From a checkpoint of a small transformer trained on Wikipedia.
Architecture: LayerNorm before each block, learned positions, no biases in attention or MLP, tied embeddings, capped logits.
Training: a variant of Muon for these matrices, 461M tokens.
MLP neurons of a small language model. Each row is named by its layer, matrix (up: input weights; down: output weights) and neuron, and shows model dimensions 32-127. Each number is 128 + 32 x the weight over its row's rms, rounded and kept within 0 to 255.
After each neuron's rows, "fires on" lists the tokens most often at its 100 highest values on Wikipedia text that the model never trained on. A number after a token or word is its count.

L4.up294 [119 114 113 155 109  81 127 130 136 107 159 137 111 170 101 187 131 162 147 115 189 195 170 156 179 159  71 115 115 158  84 122 122 162 183 133  66 121 101  97 105 132 102  94 112 201 128  92 118 126  93 110 166 137 142 152 173 117 160 140 107 123 186 146 149 125 162 138 138  98 141 100 130  88  95 103 143 125 137 101 122  26 142 191 179  89 215 145 161 145  86 204 112 132 129 103]
L4.down294 [115 131 122 150 191 151 165 139 170 138 109  99 128 107 142 137 130 105 119 132  99 128  82 183 148 117 139 118 146 140 161 152 176 146 185 136 169 125 128 103  52 135 110 128 108 162 124 156  76 151 126 128  79 168 164 132 108 122  94  79 122 111 123 153 127 163  99 112 147 135 106 139 103 158 171  97 141 157 139 173 131 127 132 141 151 156  93 153 141 142 168 181 129 130 111 166]
fires on: " where" 14, " are" 12, " he" 11, " were" 7, "0" 6, " they" 6

L4.up765 [104 155 145 127 104 103 166 121  95  84 161  95  73  86 177 148 124  97 120 127 201  85  89 161 146 121  80 140 137 164 130 163 182 170  88 192 109  92 125 111 145 168  72 142  99 130 160  72 142 117 128 133 114 158 160 152 139 129 103 132  99 121 127 147 141 135 148 114 155 172 178 131 103 122 108 103 120 111 159 159 127 121 138  88 139 169 157  98 173  69  96 130 159 163 176 194]
L4.down765 [143 108  90  72 157  81 111 164 169 124 159 162 127 136  99 114 120 244 152  95  87 129 169 107  94 147 133  91 118 154  92 101 122 122 114  51  83 182 134  52 147 138 170 134 168 184  89 133 164 146  92 146 138 107 118 120 130 120 169  90 141 120 173  85 132 105 140 169  71 147 140 114 155 149 124 114 142 100 185  86 116 140 126  74 123 134 168 162  70 113 143 182 209 102 138 131]
fires on: " |" 32, "'" 11, "th" 10, "-" 9, " her" 8, " it" 5

L4.up197 [136 134 148  97 149 125 130 133 174  83 155 120 212 112 167  75 155  89 121 135  92 125 123 113 125 117 122 135 151 110  65 146  93 126  99 176 145 125 101 113  90 154 117 117  93 161 129  72 114  72 142  95 183 137 162  92 127 107 123 142 146 161 115 169  75 147 164 147 196 145 105 137 137  88 213 173 130 126 195 193 104 113 117 197 164 120 125  97 119 128 123 143  96 106 140  95]
L4.down197 [141  96 147 125 100  97 151  92 105  84 128 143 139 138 132 109 109 164 143 103  86 113  81 105 179 143 182 157 121  98 120  85  66  90 117  35  65 141 122 139 142  85 164 132 171 130 105 186 119 145  48  85 117 148 191 153  97 106 135 124 147 137 137 140 125 146 141 162 125 149 139 134  31 102  99 158 153 111 215 136 182 163  86 158 157  98 102 194 135 137  97 166 142 141 165 125]
fires on: " I" 53, " |" 11, " A" 10, " The" 7, "O" 6

L4.up237 [115  85 164  67 183 162  72 200  82  88 150  96 168 112 128 114 133 152 136  69 154 170 201 162 139 143  85 162 123 160 139 158 144  80 145 106  92 151 150 192  93 144  94  44 109 182  99 141 109  50 148 107 116 180 129 100 113 152 109 124  91 155 135 126 133 116 138 144 113 110 139 124 124 144 154  64 105 161 121 135 102 132 163 130 146 146 165  74 148 143 129 104 159  73 112 125]
L4.down237 [160 122 109  83 110 132 186 130 120 149  96 116 129 185 134 181 152 101 144 188  62 145  33  97  81 122 177  55 144 112 136 141 148 175 140 102 151 108 109  77 189 165 110 118 128 139 168  92 121 131 135 126  53  84 136 129 159 150 148  86 128 122 142 131 138  91 132 133 148 113 120 102 148 101 148 150 116 109 185 173 131 161 134  94 114 131  75  82 123 154 159 137 115 139  97 176]
fires on: " first" 18, " of" 9, " who" 9, " only" 7, " all" 4, "'" 4

L4.up4 [161 200 158 169  96 143 193  78  89 125 108 167 174 171 118 149 117  81 139 163 154  92 121  77 120  99 158  56  95 226 174 117 135 156 167 123 132 126 115 164 104  90 163 124 129 116  54 112 108 148 106 179 195 140 159 184 122  92 125 160 124 125 129 120 130  99 168  85 131 105 127 147 113 141 126 117  92 136 124 129 128 133 106 121 187 152 132 144 187 174  46 109 135 145 118 132]
L4.down4 [ 94 145 160 116 149  49  91 134 147  97 118 154 100  80 167 145 129 135 137  88 184 145 121 121 121 171 136  78 139 129  48 153 101 153 106 154  77 132 110  93 137 158 141 152 142 108  92  87 167 121 123 154  52 130 117 131 119  94 204 130 110 170 106 126  80 145  79 149 151 110 101 125 192 154 169 154 101 125 152 131 188 142 137 101 152 105  72  82 124 103 205 141 130  72 170 142]
fires on: " that" 15, "zu" 15, "'" 8, " this" 6, "e" 6, " which" 5

L4.up3 [ 90 193 114 126  16 106 161 149 157 134 173 135  69 139 160 147 137 140  97 145 103 145 107 103 100 171 173 128 104 118 157 153 175 165 163 113 106 168  96 156 175 164  90 163 133 137 146 117 128  73 120  84 114 161 117 137 129 150 196 152 126 187 113  78 133 160 153  99 167 103 155  91 102 105  74  89 103 166 187 115 138 158 109 137 192  96 105  91 137 128 112 108 114 110 170 146]
L4.down3 [104  97 119 124 143 136  79 177 151 139 101 145 126 113  92  60 107 133 109 182 115 118 104 130 130 107 133 166 163 182 120 106 136 153 117 146 159 100 145 104 120  77  65 207 127 125 137  90 138 196 179 173 181 135 233 104 124 111 135 255  93 152 179 176 164 123 102 156 140 152 119 161 105 119 142 146 170 150 117 166 129 181 118 116 160 138 142 100 122 171 144 140 106 143 135 147]
fires on: " re" 19, "'" 17, "t" 7, "ist" 5, " single" 4

L4.up615 [ 79 138 197  84  95 153 126 102 160  86 183  71 175  93 139 185 130 196 128 175 113 117 140 150  92 149 201 156 160 203 144  49 167 211 115 114  71 182 156 121 128 129 122 138 156 111 106 143 125 111 117 133 122 200 115  99  89 141 199 154 101 168 114 118 107 126 112 110 128 138 115 118 144 111 160 108  84  92 131 131 131 143 141 133 112 130 142 149 149  79  92  89 187  75 161 181]
L4.down615 [155  98 146 107 140 143 186 160 171 112 113 138  84 106 171  97 184 115 104 119 108 147 132 157 126 124 170 150 117  64  81 105 171 117 162  76 131  97  99 140 174  90 145 158 128 132 183 194  91 129 116 119 127  87 139 128 161 104 116 192 133 116 122 120 119 126  60 121  92 120  89 121 129  79  58 152 196  93 122  93 114 156  72 130  50 139  96 121 106 191 116 118 190 180  99 124]
fires on: "." 38, "t" 14, "st" 14, "it" 5

L4.up60 [110 146 138 147 113 129 139 123  80 100 186 149 145 112  82 115 164 169 107 124 128  92 102 141 148 135  90 160 147 175 123 108 146 125 152 187 135 145 121 152  91  54 114 109 157 128 148 144 103 106 144 140  76 129 166 109  97 116  99 152 126 153 147 125 197 113 127 129 116 147 114 108 135 106 112 145 108  93 131  55 109 144 139  80 173 114 125  86 126 126 147 121 100 177 129 130]
L4.down60 [129 137  90  97 103 122 153  46 116  86 163 104  90 162 122 183 162 140 109 174 142 135 169 136 206 158 134 164 134 192 176 155 116 151  98 104  99  98  95 147  88  37  93 140 173  95 134 171 148 124 122 122 146 138 104 148  91 145 197 138 157 123 160 163 150 126 177 113 115 100 149 138 121 156 111 158 162 124 158 121 186  88  98 130 118 155 143 167 120 114 148 137 146 169 123 130]
fires on: " Jo" 14, " after" 13, " Inter" 10, " by" 8, " during" 7, " at" 6

L4.up76 [205 146 191  83 133 127 135 166 122 125 122  68 104 159  72 152  92 126 179 120 166 116 141 112 117 158 110 111 151 139  86 132 124 178 129 171  97 109  82 130 138 115 160 134  72 144 187 137 124 159 114 111 137 140 150 112 143 133  80 154 149 146 173 118  99 139 103 177 117 134 123 128 101 157 200  77 108 129 135 126 130 136 190 150 157 145 177  65 188 102 210 158 116 184 148 126]
L4.down76 [204  92 116 154 135 137 130 134 107 131 195 126 155 166 135 113 168 172  78 170 125 146 177 163 115 122 141 168 139 132 100 160 167 112 120 150 107 108 162  48 141 157  86 129 164  81 131 143 106 171  99 131 150 121  76 168 100 163  69 139 146 104 161 113 154 147 110 120 169 171 180 110 103 133 157 142 161 125 119 121 178 121 124 176 156 136 155 127 153 148 123 185 110  64 154 152]
fires on: "," 53, " saying" 5, " Although" 5, "ing" 4, " whom" 4, " though" 4

L4.up152 [127 121  81 160 141 154 141 154 164 157 127 141 129 111 111  90 198  67  69  67  74 129 113 182  72 145 114 150  64 106 105 146  87 129  94 146 133 210 125 167 144 100 150 119 127 153 177 131  96 148 125 118 118  96 141 112 141 204  22 150 138 156 150 104 136 145 124 131 134 128 153 117 134 134 169  84  98 132 112 103 106 188  76 107 123  96 169 126  85 167 164 170 113 101 108 147]
L4.down152 [126  92 139 133 117 154 105 133 101 153 113  69 182 130 176 166 135 146  77  87 149 128 112 113 112 109  93 126 123  84 125 116  62 163 208 158 151 108 134 114 162  54 182 160 142 113 131 134 177 122 132 117 147 146 123 135 114 124 119 146 142 116 160 134 176 173 122  57 119  76 138 172 133 146 123 163 150 101 139  69 173 107 167 109 173 131 139  77 123  64  63  99 117  95 142 190]
fires on: " |" 67, "." 6, "^{" 4, "\n" 4

L4.up686 [150 133  84  64 109 192 121 187 127 134  63 135 121  91 101 167 156 109 152  93  83  99 129  58 134 154 111 132 164 128 177  80 174 129 149 114 115 115 102  90 142 104 100 111 133 186 158 110 125 106  74 118 125 120 162 100  80 108 104 148 100 163 150 142 150 113 154 114 193 167 150 124 165 111  91 134 138  34 105 120 173 142 122 127 119  65 192 117 117 196 152 134 119 166 138 175]
L4.down686 [ 69 162 168  99 145 139 138 140 129  52 141 163 132  88  56  94 113 121 154  71 111  75 186 106 150 110 140  91 120 147 138 120 127 148 134 116  86 161 155 127 163 117 163 148 175 118 117 154 132 155 169 137  63  84 147 131 165 103 177  93  57 167 144 197  80  85  90 107 173 143 130 119  81  80  49 107 107  99 111 148 174 134 114  71 111 188 140  53  80 140 115 169 104 197 146 146]
fires on: "3" 41, "ed" 7, "at" 5, "ch" 4, "ip" 4, "ub" 4

L4.up526 [127  97 108  89 141 146  74 114 133 129  92 192 184 150 146 150  46 155 139 169 196  92 123 114 175 126 175 109 131 133 109 137 140 127 147 131 141 139 128 127  64 183 153  63 156 121  81 181 109 132 126 144 133 212 110  97  20 136 167 134 118 175 145 125 115 132 149 149 126 139 119 161 113  85 140 140 110 127 137 174 123  62 157 133 114  63 189 167  98 203 170  82 147 118 159 102]
L4.down526 [176 141  90 119 137 173 120 149 100 106 113 134 168 137 161 131  89 130 149 155 110 157 117  79  86 135  95 131 114 158 166 132 112 119  99 129  73 103 202 142  94 129 114  97 115 118  88 153 146 150  86  62 146 105 140 109 132 169  98  81 149 133 136  70 129 137 114  95 158  82 106  87 100 101 161  57 122 127 103 161 142  84 123 160 174 139 156 154 156  60 100 163 107 126 110  67]
fires on: "c" 25, "4" 10, "1" 10, "3" 7, "8" 7, "9" 7

L4.up195 [109 126  90 130 123 161  98 201 162 159 135 150 206 107 118 112 138 120 136 109  80 181 113 113 140  82 114 137 116 119 147  89 123 101 147 120 141 106 133 115 113 119 151 176 156 101 140 119 113 178 187 139 122  98  65 132 123 136 119  98 156 137 128 148 119 109 168  81 181  99 153  89  71 141 109 145  74 123 100 106 112 162 124 158 168  95 107  88 155  93 124  73 153 124  87 103]
L4.down195 [ 84 103 104 116 100 105 154 171 107  88 161  78 102 142 153 113 109 170 153  99 139  91 107 124  57 131 161 164 150  78 138 147 131 120 187 122 142 127 139 119 171  99 122 124 106 134 154 119 155 123 155 122 179  82 117 175 166 100  88 149 190  87 197 118  96  82 158 100  72  97 130 111 244  83 133  83 160 137 205 167 173  78 151 174  90 168  66 159  84 153 106 164 168 124 132 121]
fires on: " of" 24, "d" 12, "st" 9, "ed" 8

L4.up273 [173 157 163 118  99 114 164 141  94 132 136 172 162 140 123 178  27 133 148 141 131 124 161 129  81 162 136 132 156 157 193 136 139 173 155 117 102  74 134 122 102 141 146 120 156 143 148 172  75 126 174 135 130  65  98 142 131 112  96  96  95 176 134 106 144 128 133 143 120 101 132 106 112 182  45 197 188  95 121 141 167 110 158 118 177 112 106 144  77 140  86 155  85 157 113 100]
L4.down273 [124 178 109 109 161  94 117 202 129 121 113  81  76  99 146 101 134 120 118 124  68 140  81 189 145 113 133 135 132 120  63 184  84 171 203 186 170 135 144 126 113 120 108 161  98 162 141 102  99 211 128 137 168  86 153 155 144  93 149 128 152  62 145 116 102 129 216 156  32 155 112 100 179 130 149 131 132 135  86 115  94 184  85 109 147 112  96 118 135 121 136  97 112  71 170 145]
fires on: " V" 15, " all" 15, " (" 9, "ra" 8, " Al" 6

L4.up619 [111 169 110  96  87 149 126 128 131 161 122 125 119 149 109 132 188 125 126  73  87 109 143 114 142 150 148 154 154 148 139 105  44 154 115 157  99 125 124 122 172 168 146 122 120 127 137 101 178  93 170 122  86 112 177 155 181 170 189  98 135  99 149  56  74 118  68 104  85 157 120 155 172 157 140  77 131 128 134  91  97 134 114  97 125  99 126 131 124  77 124 173 140 119 122  81]
L4.down619 [130 119 155 133 126  61  63 122 150 121  79 138 114 149 203  83 116 146 126 121 145 115 103 146 126 173 145 132 153 139 107  20 145 181 163  62 121  63  89 163  52 172 142 172 176 109  94 127  94 110 139 133 128  96 109 131 117 119  60 147 136 120 144 112 100 108  96 146  45 135 110 148 149 142 138 143 125 126 162 129 160  89 156 142 182 159 122 138  98 122 160  75 110 109 108 155]
fires on: " the" 27, "ing" 10, "or" 10, "-" 7, "ed" 6, "ur" 6

L4.up527 [ 86 103 102 124 145 136 155 155 153 144  60  98 115 141 165 122 101 156 133 167  63 112 148 153  83 109 156 243 157 126 151  99  85 138 156 119 171 104 149 131  96 162 152 135  99 129 150 108 154 142 172 140 126 145 118 155 128 156 138 137 147  84 113 126 124 158 157 100 167 153 128 107  89 169 147 150 126 133 138  89 166 185  89  66 115 119 189 167  97 145 179 175  68 146 160 107]
L4.down527 [140 113 122  77 118 110 113 140 159 130 108  73 158 223 167  97 207 167 132  92 123 151 185 117 133 159  82 188 111 171 102 118 163 156  93 144  97 130 150 110 139 138 117 111 200 112 143 112 100 117 116 105 107 125 134 125 134 107 135  97 147 126 120 128 154 114 152 110 162 158 179 103  95  84  67  93 160 105  89 188 158  78 123 144 126 129 113 102 152 140 132  68 216 152 107 101]
fires on: "1" 37, "2" 18, "3" 12, "de" 5

L4.up44 [132  71 211  82  86 153 142  92  88 137  89 109  87 145 146 177 157 174 114 103  63 126 150 113 135 112 107 141 130  86 160 137 134  88 135 165 155 115  87 112 158 119 156 140  65 154 107  86 140 125 149 141 121  55 206 122 125  98 126 175 141 140 133 141 111 139 147 230 107 129 126 152  92 120  99 191  81 142 152  78 109 214 109 188  91 117 142 122 163 147 128 169 171  90 130 124]
L4.down44 [ 95  76 209 179 125 101  55 100 126  88  98 164  86 110 114 126 131 129  86 124 111 109 124 128 144 142 152 144  90 167 145  85 130 167 141 157 204 159 121 128 131 106 140 143 142 144 117 159 188  93 174 126  59 189 121 146 178  91 131 125 102 129 144 131  83 196  76  93 147 127 158 137  92 117 119 101 165 151 125 135 138 121 154 120 121 118 133 131 149 128 171 151 158 153 124 109]
fires on: " Second" 14, "th" 12, " First" 8, "nd" 7, " Fred" 6, "hu" 6

L4.up750 [138 136 118 145 118 125 148 129 183  83 133  86 146 105 148 158  58 109  70  80 121 111 138 166 164 129 119 149 113 101 117 144 160 131  92 172 154 140 105 154  81 124 133 108 171 170 137 149 146  75 172  80 124 180 132 189 140  94 144 127  73 100 130 175 107 100  94 110  99 130  55 139 145  90 156 134 186 149 130  96 183 119 140 144 171 137 221 112 148 103 153 125 114  72 142 164]
L4.down750 [120 136 148 122 201 121 123 136  71 109 121 138 145 110 134 137 122 144  85 146  92 113  63 113 115 106 192 102  84 120 121  42 211 140 141 111 178 111 139 158 167 166 153 112  79 115  88 111 125 120  95 151 152 148 103  81 136 127 150 122 100 154 201 104 154 152  99 156  82 152 135 112 112 134 159  59  68 122 105 175 128 136  86 174  93 155 105 111 128 125  79 129 102 202 129 141]
fires on: "t" 19, "s" 14, "o" 10, "a" 8, "ar" 7, "e" 6

L4.up554 [121 191 165  19  85 146 132 183 166  58 172 133 100 140  81 113 111 133 146 147 116 145 101 133 130 123 132  78 132 155  69  96 106 114 155 136 140 158  65 152 135 114  87 155 168 125 136 127 134 109 144 133 185 126 166 109 124 146 102 110 162 138 134 146 159 165 141 125  80 179 110  98  93 107  84 168 182 135 134 141 101 126 119  94 127  98 161 159  78 124  92 120  47 123 133 181]
L4.down554 [140 148 169 121 134 118  40  97 116  75 146 112 206  30 102 187 121 187 142 139  91 132 101 164 112 130 172 146 117 147 146 125 154  66 174 135 135  95 108  73 142 185 127 134 130 208 129  88 153 161 168 109 158 102  98 157 148  97 169 195 113  44 105  82 102  99 100 182 137  65 172 113 130 116 155 127 127 170  88  81 109 145 178 175 100 142 132  98 142 152  95 130 125  83 110 107]
fires on: "'" 26, "t" 16, "d" 9, "k" 4, "te" 4, "me" 4

L4.up410 [133 137 185 139 167 149 133 105 108 167 140  76 163 169 149 124 140  85 145 146  77 100 139 124 139 136  83 113 126 129  87  64 144 135  85 142 168  99 100 131 124 160 145 149  95 150 167 144 127  62 208 129 118 128 167 188 129  61  74 141 186 126 128 118 163  87 149 126  99 142 152 133 100  91 122 127 138 123 128 112  98  97 199 133 130  65 109 106 161 124 146 147 123 145  91  55]
L4.down410 [108 127 136 149 167 122 117 128 152 131 157 166 135 142 102 138 137 101 129 108 133  90 133 111  99 140 141 162 165 143  96 138 129  96 177 139 123 153 133 146 118 113 104 127 170  91 128 111 131 141 126 124 108 155 130 102 172 107 131 141 108 100 115 201 108 105 150 135 168 168 186 156  90 150 106 160 165  71 148 108 125 184 136 156 111 147  85 124 144 171 161 133 156 107 185 203]
fires on: " Do" 11, " do" 10, " by" 10, " All" 9, " no" 8, " Dar" 7

L4.up476 [152 109 104 165 124 201  88 185 125 137  95 126 163 108 127 160 156 105 103  95 171  53  87  82 184 106 159 148 116 158 117 144 107  50 145 131 179 132  97 156  94  99 131 132 132 133 110 105 151 112 128 138 134 166 127 167 142 126 141 162 130 136 100 102 157 111 146  61 183 124 148 127 133  62 127  77 115 202  99 109 112 129 127 118 133 141  73 119 100  96 147 118 137 121 184  97]
L4.down476 [146  54  58 153 108 125 131 193 138 190 115 160 156 123 172 125 163  98  94 135 134  69 131  83 136 122 115 136 167 147 146 140 121 166 130  30 114  69  72 147 152 134 145 120 124 104 172 114 148 140 149 161 144 144 107 113 100 107  68 147 110 114 169  89 161 116 129 111 112 167 122 158  55  95 159 110 145 185 118  78 126 134 173 159 113 143 130 151 162 149 170  70 172  99 149 130]
fires on: "s" 51, "lo" 8, "." 4

L4.up604 [165  90 138 119 149 132  99  79 135  87 145  96  89  91 177 122 111 131 100  96 151 101 132 118 199 128 122 142 105 143 115  94  98 107 135  78 129 122  75 143  82 115 125 114 133 142 140  78  90  98  89  93 156 119  96  94 144 160  72 105 114 100 137 105 149 115 171 191 153 114 137 180 157 105 126 108 118 139 133 120 113 122 176 111 143 101 143  88 156 153 137 166 147 182 120 117]
L4.down604 [ 90 159 191 149  91 125 139 146 122 110  73 129 112 157 140 123 127 137 168 140 122 103 104 145 143 116 172 192 167  83  91 158 132 154 169  58 161  86 153 170  74 137 140 145 102 133 165 115 182 153 104  98 112 115 101  67 129 118 123 138 182  65 103  75 149 160 155 123 125 168  90 139 123  98  87 182 147 106 132 176  42 194 177 123 147 130  68  83 147 100 110 100 147 115 124 113]
fires on: "s" 31, "ing" 8, " facilities" 4, " building" 4, "dge" 4

L4.up479 [174  81 126 112 133 122 106 118 182 151  88 158 161  83 120 173 106 156 159 122 198  93 143 101 193 167 203 119 100 175 123 130 131 134 125  95 158  82 126 141 135 142 103 106 144 231 137 156 150 121 139 114  86 164 124 148 127 146 135 169 141 105 138 102 135 124 113 166 123 145  81 114 123 161 149 150 101  93 136  76 163  91 137 138 118  93 127  74 129 192 153 148 146 100 140 101]
L4.down479 [123 149 121 143 110 178 152 154 112 106 125 166 166 137  93 109 135  62  93 127  74 122 136 137 146 114  75 121  75 133 134  84 110 109 114 135 127 157 206 101  99 116 125 166 109  99 185  28 140 145  94 107 129 102 121  56 102 100 117 124  92 124 129 104 156 148 150  92 130  87 145  65 171 137  85  84 103 149 119 171  97 116 163 128 119 119 133 116 101  89 152 105 185 124 151 163]
fires on: "." 58, ";" 10, " |" 8, " it" 7, "ally" 4

L4.up518 [111 128 173 190 167 136 108 147 119 142 167 123 107 117  77 191 178 116  44 140 140 156 130 161 126 120 186 125 109  96 153 160 183 112  69 140 175 141  87 125 161 127 123 181  75  85 117  67  85 143 139  97 140 129 163 101  89 160  90 154 122 155 126 165 117 134 105  95 107 139 108  35 160 132 157 135 109 147 132 152 141 129  97 131  81 116  99 137 154 130  97 158  85 119 136  78]
L4.down518 [ 92  91 110 117 142 119 126 147 115  94  81 123 160 165 220 172 145 156  68 138 132 121 107  96  56 126 105 178  78 148  73 144  78 117 151  98 125 109 173 152 143  82 166 110 130 112 106 132 174 165 140 100  72 126 133 125 117 134 123 121 221 111 134  76 111 136  98 168 154  92 139 111 135 156 141 135 137 136 180 111  92 126 123  85  97 162 121 109 164 148  96 170 111 153 159 119]
fires on: "s" 36, "ed" 22, " went" 6, "w" 6, " W" 6, "d" 5

L4.up266 [152 153 174 112 128 153 110 155 110 144 121 108 167 109  34 148  61 126 187 124 152 153 186 125 103 129 102 121 106 152 119 128 162  83 145 125 184 116 112  87 209  94 125 147 105 135 124  72 148 173 134 138 135 107 171 124 109  90  97 179 165 177 150 175 125  68 112 110 115 119 104 117 109 138 118 158 127 153  99 172 129 128 135 100 110 124  84 115 180 109 113 156 153 128 165 228]
L4.down266 [139 116 145  91 153 178 175 119  66 125 140 156 126 143 176  88 137 143 146 127 104 171 178 149 161  89 102 123  79 100 142 145 128 106  63 117 123 167 175 103 117 126  85 134 162 110 146 168 124 110 165 156 155 168  67  90 133 152 122 105 153  99 134 160 140 133 105 123 151 197 115 139  98 146 159 111  94 133 148 115 135  36 110 203 143 165 103 147 154 133 103 160 145 174 117 154]
fires on: "," 27, " De" 10, " de" 8, "th" 6, "Po" 5, " the" 4

L4.up405 [133 168 129 131 141 111 104 141 146 114 134  58 153  81 100 132  72  93 164 143 117 109  82  68 142 163 119 143 102 162 138 147  21 130 117 191 167  84  98 132 208  93 124 105 131 171  95  91 125 147  83 148 156  61 146 179 151 130 168 105  98 101 134 105 183 139  68 137 131 106 118 121 177 123 120  98  74 152 129 148 149 119 131 123 151 143 150 122 217 114 108 186 133 182 153 138]
L4.down405 [137 115 209  89 123 138 120 109 136 113 122 153 111 177 104 126 128 178 155 104 167 149 114 135  96 158  98 124 188 193 146 100 164  87 130 113 141 133 100 129 134 138 115  88 144 141 122 115 147  99 106  75 122  99 150 227 167 124 146 122 163 109  50 135 153 110 133 153 141 132 128 110 190 167 122 124 168 118  75 106 138 133 152 122 158 108 100 122  90 121 122 231 109 152  89 133]
fires on: " of" 48, "," 25, " and" 11

L4.up514 [114  82 138 127 163  99 102 166 139  75 124 141 137  97 138 137 154 111 220 144 132 117 130 114 119 158 114 166 181  86  89  71 126 125 102 176 177  59 129 100 116 146 122 117 105 108 120 145  85 129 214 128 109 149 116 191 183  93 147 115 140 122 109  88  97  89 124  88 104  81 142 159 129 134 113 141 222 104  77 139  65 112  80 115  80 109 166 100 155  99 101 144  99  93  56 124]
L4.down514 [158 149 113  80 160  50  62 173 209 120 170 143 122 209 118 146  77 133 126 130 151  85 144  85 124  99 151  71 153  78 192  43 127 135 101 154 136 176 129  95 126 122 109 159  77 126 124 118  94 112 124 158 163 111 134 163 116 177  70 153 110 101 146 211 176 145  99 152 111  87 122  60 129 161  75 121  99 159 171  95 169 118 148 102  93 142 116  81 131  82 101 135 128 130 164 108]
fires on: "s" 32, " on" 22, "," 11, " |" 4, " least" 4

L4.up226 [152 116 139 124 142 152 179 123 141 111 140 103 129 110 102 130  77  71 118  85 132 148 118  94 125 144 130  75 100 161 115 109  81 162 116  79 106 142  93 152 149  95 145  74 144 158 142  94 119 143 167 142 132 145 129 111 127 174 157 117  48 108  99 113 128 167  86 146  74 123 127 152 150 115 104 123 146 160 175 125 179 113 148 127 117 125 158 176 136 106  93 166  95 124 162 120]
L4.down226 [112  93 113 122 153  90 132 145 117 155  81  83 106 151 136 166 163 140  92 119 145  84 108 120 101 162 139 184 120 180 162 142 175 143 143 129 204 161 107 109 169 128 114 153 160  99  78  81  59 135 135 111 104 135 154  82 155  68 110  93 110 189 136 128  82 100 213  74 179 170  93 117 100 125 163  88 160 116  91 182 149 158 137 129 165  99 114 125 106 151 150 108 155 137 165 136]
fires on: "-" 69, "," 10, "sh" 8

L4.up184 [ 75 150 135 105 129  94 117 124 115 158 100  59 120 128 134  94 106 111 201 123  73 156 103 125  81 162 126  33 139  94 102 105 136 179 240 129 101 164  76  93 137 129 193 130 109 164  92 160 187 118 128 142 109 129 147  94 124 115 159 107 103 146 148  77  66  73 157 177 131 180 114 130 153 148  85 105  90 157 174 120 159 139 150 150 139 120 135 118 184  89 119 110 113 127 143 191]
L4.down184 [ 87 116 127  83 111  75 171  93 131 104 137 152 121 137 122 161  90 176 131 180  86 101 110  58 134 128 162 141 171 176 104 124  65 128 154 142 201 128 160 128 113 106 160  70 131 144 147 100 180 168  99  74  84  99 107 141 126 130 102 121  72 125 124  96 113 153 162 122 116  99 135 134 148 109 175 112 174 126 171 157 171  85 122 144  22 153 151 112 149 100  95 169 176 135 124 148]
fires on: "," 34, "0" 28, "ing" 7, " time" 5, "ly" 4, "1" 4

L4.up461 [148 100 148 123  79 179 133  90 110 101 101 105 137 140  84  94 127 111 117 115 102 104 138 137 123 141 114 132 100 133  58 174  79 125 114 158  73 129  54 151 111 137 139 134 123 165 118 100 149 113 117 120 153 128  99 153  79 136 102 143 125 149 153 116 139 136 133 162 155 133 142 107 146  82 196  90 112 165 136 146 191 122 158 140 170 149 150 134 169  96 169 122 106  83 146  98]
L4.down461 [136  96 157  68 147 147  74 138 139 178 142 111 115 133 126 112 108 127 111 114 108 135 209 143 147 111 155 161 178 131 140 152 124 148 169 108 148 100 105  60 186 152 134 142  79 115 169 162 123 100 173 197  87 129 131  80 145 151 149  82  98  98  81 136 111 140  90 130 100  67 122 120  99 106 104 115 128 115 218 124 104 150 138  92 187 123  97 171 113  98 169  30 188 104 160 134]
fires on: "re" 18, "-" 14, "be" 10, "ba" 9, "up" 7, "go" 6

L4.up734 [156 151  58  94 165 155 113 152  79 130 183 116 131  97 140 154 134 106 108 165  90  79 157  99 130 145  99 110 109 184 102 116  77 128 113  78 124 186 172 159 140 123 130 138 146  47 173 200  66  45 111  46 164 141 161 120 132 120 109 119  56 164 103  98 144 152  62 156 170 170 107 144 128  56 117 110 117 131 189 111 115  98 136 147 171  99 132 107 115 155  84 101 155 121 191  88]
L4.down734 [104 137  98 143 123 156 109 107 139  95 146 132  91 148 133 119  98 117 129 108  64 124 164 212 130 130 123  51 114 101  76 106 165 155 112 147 114 142 107 139 124  59 135 164 130 140 134 133  91 169  96  86 139 122 206 173 173  84  99 155 141 127 189 104 147  88 127 137 155 124 123 138 140 152 153 102 128 110  90 131 130 173 121  85 128 119  47 121 157  80 152 164  70  71 142 150]
fires on: "e" 27, "i" 9, " State" 9, " I" 6, "})" 5, " A" 5

L4.up517 [122 122 140 128 132 140  66 141 121 121 134 121  98 161 154 113  82 207  92 149 111 120 164 110 160 122 166 189 164 105 108 150 105 183 122 140  95 123 127 158 117 138 119 129  93 103  91 114 120  90 132 127 140 108 110  99 164  91 101 151 135 123 155 158 170 218  82 120 105 112  91 184 145 105 173 157 145 110  96  92 100 128 162 134 179  76 157 106 169 117 122 103 105 121 106  98]
L4.down517 [196 116 122  67 161 163 121 192  96 146 106 152 125 116 156  86  68  68 104 120  97 112 164 105 155 128 114 126 174 148  94  91 150  69 103 149 128 116 193 151 127 148 140 114 158 114  57 128 129 146 115 158 108 105 146  94 133 149 113  74 113 105  67 165 118  72 124  88 158 183 109  23 133 100 117 131  74 134 112 105 103 185 133  87 123 147  77  92 109  77 151 134 160 106 112 132]
fires on: "9" 25, "8" 8, "re" 7, "a" 6, "1" 5, "w" 5